Weights of a small GPT-style language model, trained from scratch on English Wikipedia.
Size: 15 layers, width 160, 5 heads of 32, vocabulary 4096.
Architecture: LayerNorm before each block, biases, untied embeddings.
MLP neurons of a small language model. Each row is named by its layer, matrix (up: input weights) and neuron, and shows model dimensions 0-159. Each number is 500 + 40 x the weight over its row's rms, rounded and kept within 0 to 999. Numbers have three digits each.
A block is one neuron, or neurons of one layer that tend to fire together. After each block is what it responds to, as a language model described it from the Wikipedia text at the highest values.

L4.up12:476452524379475436546483506504464502552560576451501501458468514528446489517495506513468513485450545512492544482548537500470506467620563505450493443503458506485482502450477510461494430465491536500552561510482527518485454484508527449491546505539479481536462523464457518492607424457479496522528570514514505469520538454503518531497559503505500441499511503413465466524561474605433496415405441499466556522497483535502491505536496494547488450468562460528506461460546529530526493601507541
L4.up36:486486510477489502515554437489500541539512477471564488597409537445439520469532490539489542486470481520546464515510519539484526508517559513490556481549573569493531472457526518503441471445559512509546501512532561516495500539475547507423446444508422487503607465457466455437483518535568495491562473481502612513509421486467418480496482506513491462470507546439471494572494449501522501414501473514449556502518553440502426528525527490458569483530571491495443542484545488438482474526483507
L4.up157:501466520517486529474516486530413449468503511543477502497475475596500510518447506503455520468532593450514553382522494525503443501510516461480475468541511492545523508439483487445533509545467522472539545378523525526515547550543508531536421491437551537534514508492471472450490460521454536525535386597437470456403474521531464565448454465470481510468487493453528519502566559539481549523513559527476479499490532534494491531473470482516492492541495518509572479573515557574542513472474540
L4.up315:519446552464513494444606351543486528488545492451491513485478535530458604527466494490399516476505510506501462480545468463436519482534499499556501572469515563516582456463496441494450488432552494502489467458519538511491473536484497611447471494509462486536519477510454470460496493519518567505492480476534519419535481469502424498504479510502496522470467513522513485537481462445523516478570491429442537470525536471549548473506535521515525520522498459579410507505581514446486447466459530
L4.up390:408494536452438426478472469510473502491571576460500512495485507555366591510496498534417478472559521441481591493536487532504503508553547522507522537470555567427532474480505485497457441463510511466567527434501478511457464498524566498449554524533455546545472512487410471518558425520440522460561502518482488440556540484540471509524576506506494451477454453463479497470529442572528498475478521470508505501502476426535481497502508521490536486541542501524530489474576503506524495510431539
L4.up450:446454535400456440488538504504510462476553565418517500435511518545451539541491472539489481550486519468476545484516488499487506447514584540417556453490541497511492480466476506370482442485495522460542571514516585522474541500525507518452483511495498513543478493466442532475596453461457521513547538496442489487569508452547505457523526501457477431483535500436492538489539482576491472424544493466425499491497476512476480525590532540504505474531556489573526467465571544478515497570471526
L4.up569:446482546437365430468442472502442539481539495444554510507490517463455492569488443524501446533487526526466535480552418503480504474558501514496532567544608538423483475500512508505473480479494528444514534467464514505496476491450501521482501527543480495551447485470447478546527509549443517441546505502446567531516525451484468496498491485508489498487537541520534383449492451528536496504462565520439497593561436508545509507488553527497581443479485455524522462491526527432477515556427510
L4.up608:497416534474490453483546439542490548497525571448542511412556466430433516520464486576486498569534528473527544465523449507502490464517519537432562474523521500415477464474485536566515506503574544487482505500515504527399519510491537495392475486514464441533492484441461536436528479435536560480496465498554486528543468449581466519492574515497485447466531480514520433539534435526487479462475495445481448541548504523474490482541533540476515560546520513513476453398553536485542497539528502
Description: Inside multi-word names. Tokens in the middle of multi-word names and set phrases, most often "of" or "in" (University of, state of), plus name parts like League, Party, African, and line breaks in lists.

L9.up18:459486512464476513484460551502459487486553507519520472485448508462418489575447518468497511564497519463611497574539524497470517457534482543462505509505490489467466429487510483582562463544441499499516521490522477514461497466522512501448415493591526439518415510509479477473461485512536471471500383548443534565466573419515481493496554493435482530519513524533466447488516490568479486510516546529561487544499507555549494515490541399533453455513539498500607474511523569440511482529541461
L9.up158:553572490447463495499454487459546488537539514495550475481522531561450457501445511537517466488499531441568526539492445488519533476532540489452454457484503532446559466444450492617534537503497508506456499504473466470517491518535454530445518521559476456549363491405475510465512431481530510530499474455482582494465577451513555463524487462574526570497454480473511472484521521575508556499511498478458552471500438504497569530514523449535498461539534481579449475412481511447488528552515486
L9.up233:541511485521492527428452505498397553524544531434451438505487524461465444504415484517562410520468604461573539490544469491454459443503496484479514494533500480515511423504530476560496444443512487516467473486508489478542522482505467567488476504582513443464442507465479489551620482452566526550487504456506512489580489469470508533528514495521512480521425558501508482499546514448517559525537607563475540481535481552491537499531532467474483450503554456558484498483566494522525495491553548
L9.up335:542522490485500485480543499483544483524507523402541486499517476540500449487513497510503398488506570501471621503519454462388511487519449574512465535516507604492512438448481473546546502510476530470449542498516497503441479512505472540494437519529460477569444523482459521492486456560472471451512509436523417539491519473499519414492496477602480525515585475469528455477607515479534567504431488456439518492542508539574484457542518453489490503505462441517460526560551501514500482523477532
L9.up356:557462550466491500503501429426529513528579518488537487453509513472516560573482500468463509515475540527583536510534495380468500442530473493465484517573527478530469506529528502497456542596435475488591589539516511504458543535461486486503508517500431547519446485474515528475549429489458495518451571469472530523520529531465481460498468517508482488442464565440394439478527532566478474487516438461489615495542474510507474481459489476503484506441483527584490490519531481431475457536486527
L9.up399:471500463530538466489551523444520465567559516533518469447451440534516436514434500526435537521536519488527520444504520475446511421547573497497540463530463552463573440433498448525475463546493426452500520543513475491490497530520457462515539551496519448557468584433491541483514399561466477553569512474480429536433585450526514473508587458524480471524529521493453528479471510577458497488481509481488505540522515559467450504475528515547552500541499495578511446452451541517500455526463521
L9.up580:510582475444431474514524409508473458571556549510470466489479500515516474550422542546541425499513505500532519503534479484510557496523518540458473484457476568557462469491456511559540462532464515528473478507519540478450533475505509570484477443507451477502416526451488505480532478484439515546479444481465575508534528472436479516535494528435506496486454505479458516438528487508515541624489562507439481547514499550500530545488491528516439499455612401503500533498607491465507434552504469
L9.up636:492531500476481544524481543497495453560561486546505472492449484513465469508433575556493459466445499468508563553513415488416493533526487445489467531479507527430496530441407398557548530511453474496515509492498557514423477528524423475503542553514540507526505558487498456609516495535530480475511540520475486490441530471443458487564449484529493504512521508516483478489451466547476564568507508497537538536482491556471484538415441488527516480511480546547430415420500517477491539588457534
Description: Early word-piece fragments. Short mid-word pieces right after a word's opening letter or two, often in names and words split oddly, as in Y-am-ato, m-or-al, J-ak-arta, sup-er-groups.

L7.up520:512551483468508546539585503455495453548493524505496463498431424489480499583476505455470455467556532491438564507530451481387493478501613501493533524491505548499526409405443559514444510547425457499503539467485518516514441534513585515492568569545538519524406476473485489510512481541452455488545567460497470479510555535501553491542486466532478456491434491530521468453493529422482488466558444444541506529505529520490482468493522493475515500560513477498464484449483503515527530509519595
Description: First digit of years. The leading digit, usually 1 or 2, of a number split into digit tokens, mostly years in dates or tables, e.g. '1'997, '2'014.

L9.up14:468580473528519526518563543464450423522592459501473467445415514513548455498517532495383548512474552448498590517521480466497505497492544517483549541526501518515446535464500469493535451449508542453485522456483540495483489494551491523482427455584559496552514559492458526394542496467421485472492552458492500465487498481461516442470453488479451495513439500482503416468569526549467491492479518510524538508581491509482445543441491500480463505527516515550475542518550618538483529547507510
L9.up21:532464521471488510552457443438529550537577511525477543497484558508438601494508482513493515504446448439560533486569485505534475527554507475517465544548495497495527476471466495525519435502483513486490526517539523455452531457463536530498531504548414492451461488480465501513584523473477561469514502497541526543549538514496561503471482408515404470447490500515432433519534466522403466500458524572419497583470479509512463478471423580518551501525553535433509483511552453495498532515417452
L9.up101:498502546449508460518513504401551474558484495482435521455505537459523504528549475517514492462519503495481516575547505501451597473577507565489565477431435549479479479546488505493460496480486491485457465537500541523487502475520529511518483463496426468497529562473483487475548546525509501529483492390514591523526466551496459499516395526491431474585410530592484506448519499420424467447496540452506529507486424502535567549548543524502477500546518528489472531495516505507393496546505495
L9.up326:526505568505436489506478449525468485534502568442502519503478568514584503498425447542466459515487475506529532497554461535451488526569467569464532447479476510592445512463452513488551455477527544432501565427503495471458530549501556482450513503518536524534472514497417472484556529444522524479557502520497576468437524415550462507460546448456445472577517491486517415497513532478476578436448505531515499605556477502468454482555493516502487503516474510464481473563545505469546489492479563
L9.up379:449479497513544477499480417509495497562529557464479505489460509449430587501506418601482510488432510398513529414519496496489539480534522545442532559468469578552580495498507543540459471473506524483481517469509555451452520482530492526445502491546495521482511560466472523515570476561441583523495526523463583535487504485447501551476481463458461518469485420514520408461494509512450496505468492505413551579440520459492447528523517520514517481470447540502546514499599534518526516492500507
L9.up407:519476479459451529504521490488542490531514489502445499526518559439517450569502495532420450460479545433515515495529455565513535432563504525487517495533562541521516459506480555506538511514523531470497491468510525413479488462518476518555499446589524591515509550487404500483530459541482576498457364485481502515467461490503494535538472487484501492464520471402463459516462482525480533484577511506380542563545529509464501534411482516490468484516531564463503578529471583493448507503526533
L9.up439:509458481512482460510462495490494428444531491479485534447490493433508541500502509557447576473475446479564574506527480465504535468488528560477517487433425517553529487542495449463447489463529472499543528522452513496499481532521468407535499441504494530527494521471511530506553452552421538425523465458559554507600513508551492556453419396448445478559511465490498453518473492491557455525472510544457538497464430509552469488529546487495551458489550402560533488493508517550454424499549496
L9.up613:515477485498508423528578463522490508543449514379534526493475512582447510526442439541526532482524438490444487506514453500434592527574593511458598496489494508453528520525511495436522517486546525445493509462535545467452528508531491580506499502480472557526444432434469474507568486478458506452536515514499484475508507466469495521535456471503490493497434500489481442565476463507491510447516519427531522531542519504489468555503491599465529447594588477453516516533552528519528438516491462
Description: Infobox and list formatting. Tokens inside structured Wikipedia data such as infobox fields, tables and match reports: digits in goal minutes (2'9''), separators like " /", "•" and "-", and line breaks ending list sections.

L4.up17:423517565503468482498507443460464540486576514498501478453430493539484512535467492487461483521428546427504509449568451510443514448563518524496522529507495551532467449469516464456541468510529468495525563474533575493469594561467543538476488493576454464522461557499423470439567470559493550510541527519483537464487558442514414446520507484461485461522492550446460460513531458479410535506501531422504478546540513477466502603522555518510451480525515492503494507467547594474493481539492546
L4.up132:425514562497470489486513440473467539491598518498510467461427500537491512552478486508459496528442538410499509487570444504446516455566509522492545506498506569512492444454496442469531498500532483500541573502529587512452577554468551548459496483566468457519446555504433473435541473527485565515540539501478549481501549445490440415536494476462475458512506537453469433502543439504423544502503522443493505588540510481467501580534551519521458476519513498507462492469538578447500499559505526
L4.up139:448492514509481499539543413441478526485584505498491471459452464500490536541493473494488479521461570444548502448565494527428528485543526556514542538522474530506506417459491464443480496509520470466539535487557574528467552573444541532456474493557436463502474557524419494421588463571506531504520519514488525471509548446528435467529490468448493487493465564482468477542545473467463550527496508456499525555535517444475513610557574515517467476501516511498483495456579588454471490556496532
L4.up219:436485534482463462497533418437471521481576506504489474450450473537473523547488468524470484536484563433526515466581481532438514473555544549499540525482487542497506414452490475456547478518522510479535515483553600540441533552469534526470461505555471470514440538508427474433559459539499539524523518515482539480507535455525422473536493469469483483495460558460464492519565470487458541507500522436488518560513517449474504605552564554537473480510550497512459469449580605479466493564485523
L4.up278:432484582472493437488520451466441533475559506479488504422427505537496511523482495495483511466467537445486508481563451528419503484570513531456532527500485546522471442473466478478548480509535522487509530431550601488480553555484562547468489503565493469528409560516452461453558440540516534490516584506495522481465546463515430468504501477456442461532451532464469463496543479468449529488469541436489521561503532445484528563543594516517478472502494470526469495442578578487458473542488559
L4.up280:433506522472455486508537432461466529511549509482504475428426498529451536542477490532475498499469567461503513470560486505441501448569552525444551504508517529528477411453466492458512482498541508489526570503547590523462593544480537544490472497554460438519432533497456478439557421526486537513541514506495562478484522455518460516537516476432488460509486554459460461515587426502443527499473527433473494538512514485458493583566568500528490486486532478510471496455573591452480490581482516
L4.up493:450471561513470478471535385468459528485558504489503486456451481539488527558474483492470460503452557443501496444556486530422513447537525549517531527496503550502503435462501446439524476500518487485555546461537574517476583573434540554479464495564462470517474552530462500432545490552479543520549487502452515460483548475533420451524495475456483491516471525472470478508569465472457519505499541407493506553547518462485506616526571562517481495543503521486448515465565580475491483544469541
L4.up518:433480525490510492497561423471469533469570514474495484461478494528485521513487480510486483520477558454535502438586453503427517441532534531496538549496488535541487450445501453450540477536533461465511512446551590499465534563403535535448464489578423453517491569506413482455579448545515530500515508489456518448486545455533415490520482479481473476507473565440452512535529463470462530508502496439513529552568498500489494585554550562527472473535514509518477488463552580484457488550480545
Description: Mid-word continuation fragments. Word-internal pieces following a split, such as el in sidelines or steam-wheel, ir in Kapatiran, and inner digits like 1 in 19 or 14.

L7.up619:511468503542562448492523452519440460473459560484469523540423548541487543488536501523429543469470532402480522458554465535483478459531493573477538567571531527468455467500565541448464499504512520425504507463540581482400478479487550560467549401471504450518415535509488448483533543521529465548502588525464560435511493458511512532517552455492447444443473467524550494526522448484467520472514494509514490530519479482570427514477525534487467512474526510462493540498539528539574478486439490
Description: Fixed-phrase linking words. Connective or value tokens inside set multiword names and infobox labels, mostly "of", as in Ministry of, Place of birth, Student to teacher ratio.